{
  "vocab_size": 1375,
  "hidden_act": "swiglu",
  "norm_place": "pre",
  "qk_norm": false,
  "init": "normal",
  "init_std_o": 0.0,
  "schedule": "wsd",
  "batch_tokens": 65536
}
MLP neurons of a small language model. Each row is named by its layer, matrix (gate and up: input weights) and neuron, and shows model dimensions 32-159. Each number is 128 + 32 x the weight over its row's rms, rounded and kept within 0 to 255. A neuron's up and down rows have the sign that makes its largest values positive.
Before each neuron's rows, "fires on" lists the tokens most often at its 100 highest values on Wikipedia text that the model never trained on. A number after a token or word is its count.

fires on: "spec" 28, "aj" 14, "ot" 13, "l" 13, "am" 6, "min" 5
L4.gate298 [162 147  66 142 110 162 118  90  89 176 118 216 144 179 106 124 109 162 147 151 105  61 144 121 130  75 159 176 163 108 189 129 131 153 114 166 134  85 104  91 126  64  55 173 143 125 114 151 120 113 100  87 160 191 134 125  87 102 138 126 179 108 122 121 189 130 119 155 112 131  95 193 155 156  95 137 118 132 115 138 111 133  72 156 185 126 151 139 114 163 177  84 109  54 164 110 105  84 143 112 110 117 130 152 140  90 124 172 108 160 124 117  97  63 163  88 152 153 173 160 147 121 157 131  92 178  74  91]
L4.up298 [109  73 120  92 132  76 105 117  70 167 118 155 119 157  58 154 112 167 160 137 146 182 115  96 110 118 158 120 174  92 116  97 152  95 140 131  98  30  97  88 108 190 106 175 102 127 142 125 108 189 151 104 208 124  99 126  85 128 100 162 201 127 137 145 115 134 146 217 126 127 161  88 139 129 107 131 102 154  89 189 148  75  89  93 107 164 151 113  95 170 161 160 131 137 120 144 102 143 138 117 181 127  85 115 120 113 141  93 120 144 144 179 111  75 105 127 110 127  83 124 166 161 145 161 112 137 111 120]

fires on: "ur" 21, "n" 18, "g" 10, "st" 8, "Au" 6, "is" 6
L5.gate403 [156 181  87 145 126 157 138 140  97 151 139 153 108 206 121  96 142 148 172 107 132  80 146 102  97 153  87 106 163 121 107 150 132  72  73  96 130  56  97 133 105 121 143 123  91  95  89  99 165 115  87 124 190 114 120 132 117 161 237 105 176 120  99  89 162 150  88 134 126 128 145 129 142 156 110 108  89  96 138 166 166 129 130 236  80 203 148 159 186 107 156 108 108 103 120 166 173 168 130 136 121 128 151 117  77 106 123 116 122 142 111 126 145  68 100 132 158 150 113 156  94 104 130 157 146 119 129 150]
L5.up403 [ 93  91  97 132 129 104 115 163 103 201 112  97 116 166 128 195 150 169 156 100 162 215 129  77 141 119 130 130 155 131 110  88 146 101 179 134 186 202 140 131 108 104 128 119 177 105 106 133 123 100 120 130  80 196  90 116 129  79 120 136 161  43  90 138  79 163 106  87 163 107 158 133 169 122  83 213 117 118 192 160 171 108  87 152 101 143 111 163 112 161 109 137  78 100 178  93 137 185 179 134 130 125 113 121 151 142 169  92  73 134 143 118 105 138  74 128 119 168 139 119  99 106 152 116  84  77 100 108]

fires on: "ir" 15, "u" 12, "ev" 12, "and" 9, "appear" 9, "end" 7
L7.gate107 [119 143 131  85 132 111 169  64 155 179 126 203 202 127 103  87 196 133 141 159 126 182 138 136 128 112  98 133  82 118  71 163 112  98  91 122 137 113 157 106 121 105 119 107 140  91 105 152 106 142 111 134 134  64 153 150 182 126  80 127 142  87  87 128 140 129 166 113 124 136 143  92  98 120 176 100 171 150 139 152  88 156 135 137 139 154 133 125  92 168  97 195 143 124 145 124 158 159 133 153 158 121  99  95 100 135 144 123  92 118  99 152 134 111 116 167 112 145 115 155  81 108 191 159  74 170 149  87]
L7.up107 [111 159 181  91 122 127 156 124 110 154 103 137 178 114  80 122 215 144 110  36 152 134 138  99 134 163  86 123 155 156 185 143  86  73 191 113 130 133 140 134 113 144 140 150 132 144 100 150 142 133  82  94 174  53 160 137 144  77 150 127 146 120 146 116 140 108 151 127 114 170 172 139  86 132  78  92  99  96 140 144 114 119 104 111 125 204 154 114 175  58 108 103 134 111 139  70 141 108 145 166 155  71 130 143  80 145 123  98 100 107 116 160 155 131  62 125 129 178 136 150 174 133  74 140 185  74 146 129]

fires on: "al" 20, "fr" 20, "e" 10
L8.gate247 [108 141  90  80 127 153 134 160  97 157 132 168 139 103 128 142 161 106 139 104  89 127 147 135 101 135 143 145  99 151  93 169 156 172 182 176  99 146 126 134  78 148 110 114  69  78 106 106  70  90 103 162 111 120  79 170 154 137 135 115 112 158 159 131 140 129 184 176 151 168 135 148  93  64 133 100 112 203  81 107 181  88 103 132 128 165 196 133 157  76 104 120 134  91 142 120 151 106 152 128 105  85 177 132  89 160 141 109 117 115 154  91 128 152  90  89  95 188 148 155 116 129 107 117 123 208 116 114]
L8.up247 [180 118  98  95 177 159  98 138 147 109 113  98 109 150 107 168 124 121 129 145 161 123 113  41 129 165 174 128 149  77 125 111  96 101  85 110 183  83 122  64 190 115 144 121 109 104  80 123 148 171 115 152  98 120 118 120 150  96 121 142 106 103 149 151  75 106 139 140 122  90 134  69 109 121 183 125 117 196 111 177 135 110 208 147 147 151 125  92 126 218 147  81 151  72 116 154 153 129 133 168 128 177 127 154  61 141 169 158 139  98  61 133  91  94 100 129 145  77 110 124 169 144  92 134 107  95 142 151]

fires on: "ur" 27, "en" 10, "is" 7, "St" 6, "th" 5
L7.gate91 [110 160 121 177 141 140 133  72 135  94 125 147  98  94 106 142 151 123 160 129  94 100 111 102 140 135 101  75 140 166  99 112  83 103 150 115 173 127  63  73 149 155 146 115  82 116  91 132 149  77  44 161 105 133 161 168  98  87 138  90 132 136 143 113 198 150 143 181 170 121 148  76 166 179  77 110  95  95 144  88 153 144  84 142  94 159 161 140 149 113 151 181 143  83 171 116 165 101 136 118 175  94 138 147 139 123  95  47  97  96 107  96  89 148 139 135 115  83 133  59  96 122 180 190 139 119 151 169]
L7.up91 [136  65  66  97  76 173 187 114 101 122 121  98 108 181  90 137  69 179 137  96 142 158 146 121 116 183 127  79 152 146 150 146 102 115 163 141 139 121 123  77 106 123 136 181 164 122 102 171 109 159 110  86  98 134 169 122 108 146 155  71  86 125 187 185  92 195  58 143 122 131 195  92 139 162 102  83 125  84 147 104 167 159 104 154  77 148  79 141 173 190 123  63 112 117 135 104 137 167  64 124 158 112 108  92 108  75  85 140 145 131 155  99 117 154 143 144  92 153 119 102 113 135  92 162 117 156 182 107]

fires on: ", " 33, "(" 26, "ic" 6, "$" 6, "and " 4
L7.gate421 [124  78 126 147 123 112 140 138 126  86 143 130 112 146 132 101 117  78 126  41 124 116 162 110  72  85  65 131  91  89 123 143 111 149 133 167 135 123  38 146 121  63 103  96 161 150 109 110 132 128 172  99 125 133 101 139 128 187  86 156 133  98 155 117 139 183 127 176 141 153 145  70 125 102  91 148 124 114 171  98  70 147 181 116 168 178 124  82  75 134  98 116  82 121 127 116 175 150 145 119 193 141 133 143  59 118 116 110 136 156 126  93  48 110 113  92 165 137 121 170 160 128  99 136 156 139  60 113]
L7.up421 [124 131 101 127 178 135 141  78 144 124 142 156 150 107 128  99 101 138 118 131 164 139 168 152 149  85 130 115 114 132 128  95 114 162  87 161 205  70 127 130 102  94 131 154 166 136 140 141 122 151 139 165 113 122 177 102 197 113 118 129 150  88 159 140 171  56 114 128 138  53 128 174 188  53  90 122 171 185  81 118 119 111 123 145 198 146 107 150 122 120  85 119 103 159 128 160 145 128 136  74  87  93  38  77 121 146 186 188 107 138  91 161 182 139 119 116 161 109 150 118 161  60 100 134 156 144 104 176]

fires on: "in" 21, "e" 12, "at" 9, " " 8, "ood" 8, "im" 8
L3.gate59 [146 128 149 172  98 131 140 109  76 115  96 158  68 105 140 117  80 126 159 116  49 113 158 159 105 101 178 152 157 130 151 145 107 112 120  96 150 108 152 183  94  50  94 171  71 134 146 156 157  53 113 156 138 116 157 137  93 156 132 205 111  75 132 141 134 163 137 142 205  68 128 125  88 174 182 127 111 130  81 139 125 150 146 154  50 114 134  80 140 124 135 117 199 139 108 121 103 129 135 117 101 116  98 104 120 150 116 128 206  80 145 128  95 108 113 159 115  82 176 131 163 109 106 141 149 142 185 154]
L3.up59 [161 138  77 146 101  50 138 160 120  91 150 115 172 116 107 106  79 144 141 125 131 169  98 112 153 141 134 129 124 105 143  98 158 122 131 131 120 141 111 198 150 123 100 204  99 146 153 148  92  30 115 185 143 145 179 129  86 151 137 142  73 107 176 147  89  94 129  64 132 108 110 152 111  99 173 205 101 114 122 166  94 137 161 124 156 155 197  85  95 130 114  97  65 131 105 122  93 165 115  90 153 125 152  88 165 150  79  94 182 181 109 140 161 135 127 115 132  99 179 100  80  86 115  84 174  86  90 143]

fires on: "er " 16, "'" 15, "end" 12, " " 8, "at" 8
L5.gate463 [132  98  88 133 146 139 184 119 182 144 123 135 173 133 168 149  81 127 164 174 103 155 151 153 174 102 154  97 190  68 108 174 191 101 118 107 115 159 137 140 131 101 102 145 146 108 123 121 171 119  81 225 127 162 112 160  88 156 117 145 147 113 164 100 127 112 146 170 119 158  99 102 114 116 148  67 130 153 144 152 127  89 185 123 118 145 112 137 146  86 109 122 170 118  87 157 112  91 171 110 109 138 152 105  94 223 103 113 140  78 133 165 152 134 149 123 154  75  91 108  25 111  97 187 147 128 140 109]
L5.up463 [ 96  34  93  77 145 106 116 140 112 183 162 109 230  98 114 139 123 144 175 121 176 143 121 145 105 162 166 121 129 175 155 123 151 132 121 113 129 101 163 138 136 148 106 153 110 103 109  94 112  81 122 151 110 101  97 122 107 155 141 113 135 147 161 158 143  51  81 108 153 114 142  88  87  94 169 154 148 175 153  99 150 124 151 154 155 114 146 126  93 122 105 101 126 123 138 184  65 131 176 125 142 110 151 139 117 121  75  85  92 132 200 122 121 140 159 144 168 147 135 114 133  99  70 117 119  42 113 114]

fires on: "of " 24, "mat" 18, "ad" 12, "os" 9, "en" 9, "ob" 7
L7.gate344 [139 156 227 129 153 154 120 238 123  57 154 140  89 112  78 120  93 139 169 185 111 108  97 122 141 161  56 116  53 157 167 159 192 124 200 165 136 147 159 161 155 155 147 152 128 122 161 142 117 182 139 112 137 108 124 135 166  58 132 167 135 104 155 114 100 178 143 108  63 166 126 144  71  91 109 178  77 128 141 106  46 147 166 110 161  80 146  81  97 129 117 128  89 107  89  91  96 132 109 114  96 122 112  77 121 115 163 108 127 170 110  67 131 131 126 120 120 140 122 147 105  90  89 106 100 145 128  85]
L7.up344 [ 93  94 157 149  76 147  71 143 142 126 129  99 137  92 118 169 136 140  79 106  82 148 152 141 111 149 144 117 134 133 121  97 157 108 155 174 106 122 113 187 232 119 159 150 132 109 134 138 161 185 166 148 135 126 137 112 129 103 109 209 114  67 107 106 115 124 130  96  76 133 123 144 126 113  82 107 115 145 122  60  84  92 131  93 192  93 194 103  94  77 133 134 153 132 147  97 102 118  60 136 114 155  90 117 167 134 158 105  91 144 122 157  59 124 121 122  99 107 125 135  71 129 133 109  96 133  96 149]

fires on: "h" 16, "in" 14, "1" 7, " " 6, "an" 6, "ik" 6
L5.gate470 [ 99  98 162 137  84 136 114 149 143 105  83 151 136 131  83 126 112 107 112 100 124 153 149 138 125 110 186 152 152 194 163 172 125 120  90 122 132 103 142 122 123 129 146 119 128 131  83 160  92  68 103 108 108  92 176 144 132  61  88 173 108 112 153  81 164 169 135 199  90 134  55 118 143 180 100 125 126 186 120 115 131 155 151 108 147  62 163  90  90 125 140 133 122 155  83 129 152 111 131 165 107  98 145 156 185 103 107 147 113 152 140 151 145 143 129 112  95 166 170 169 138 111 142 138 121  82 104 104]
L5.up470 [128 152 109 183 167  87 116 180 153  94 142 144 120 127  74 155 138 117 116  96 138 121 111 148  61 150 102 114 189 101 113 143 174 107 101 130 160 162 154 164 169  65  90 139 203 177 132 183  71 167 124 142 147 102 148 153 148  72  88 104 106 158 166 120 126  70 114 149  92  23 102 137 216 135 106 119 199 139 147 150 154  89 179  72 195 162 158 128  99 157 126 143  74 119  94 105 139 108  92 110 164 124 183 118 169 122  72 103 141 163 131 144 145  83 114 149 152 163 168 141 136  84 155 105 108 147 154  98]

fires on: "z" 33, "y" 29, "es" 8, "g" 7, "ir" 4, "and" 4
L4.gate92 [ 52 153  74  59 136 107 112 123 129 117 133 165 145  95 113 117 161 129 113 128 164 113 189 184 120  96  79 121 182 118 100 145 137 108  90 147 106 134 105 146 155  87 162  98 112  85  86 131  25 174  94  93 117  68 135 133 148 148 153 144 142 132 152 139 143 147 139 120 168 111 119  86  81 140 121 139 172 134 120  93 111 119  56  86 131 142 172  81  27 157  92 171 123 114 113 128 167 106 115 128 126 103 100  43 125 115 123 109  62 103 119 146  97 148  97 127 107 150 139 175  91  79 139 110 120 166 112 187]
L4.up92 [132  71 109 160  88 200 102 109 117 115 103 107 140 156 118 126 150 112 145 108 113 173 122 143 128 167  99 184 134 134  72  65 115 108  97 126 116  88  97 122 113 152 104 143  65 129 122  82 153 127 127 102 166 164  92 109 160 164  93 126 113 164  74 126 162 147 168  94 121 168 110 136 146 122  89 147 108 144 105 112 133 130 125 160  99 128 116 154 136 117 129 136 126  68 134  78 166  89 184 142 107 144 155 153  90 132 153 155 109 145 122 187 126 132 138 159 179 131 144 142 191 111 128 148 111 113 104 176]

fires on: ", " 37, "as " 9, "that " 9, "and " 9, "o " 8, "on " 5
L7.gate273 [108  70 167 138 109 177  78 175 144  81 157 156 207 143 152 152  79  60 106 134 107 121 123 169 107 163 101 176  53  97 139 202  99 110 137 174 157 115 136 105  96  93 111 168 112  92 138 110 150 133 228 144 136 142 113 157 147 131 133 107 146 121 137 127 102  97 161 162 125 138 122  96  87 104  97  90 159 132  54 143 106 124  94 108 195  87 129 107 179 152 156 151 141 114 129  93 157  96  75 119 163 118 108 126 101 127 136 158  90 174 124 127 129 181  94 145 110 131 106 207 165 126 105 124 186 121 102 138]
L7.up273 [118 162 197 108 117  98 150 134 184 145  92 133 135 102 110 117 156 119  99 171 143 137  83 168 113 167 109 175 149 148 116 149 125 146 135 147 170 124 176 140 150  84 134  90  86 176 122 132 128 102 152 121 127 142  95 164 146 135 122  86  91 131 129 179 140 174 151 137 122 112 101 180 189 113 130 149 129 158 121 136  68 134 118  90 163 138 140 129  80 113 115 192 102 175 169 159 117 125 103 142 106 120 115 122  79  80 132 147 147 117 164  79 173 121 151  99 130 130 144 143 148 129 118  86 184 113 115 128]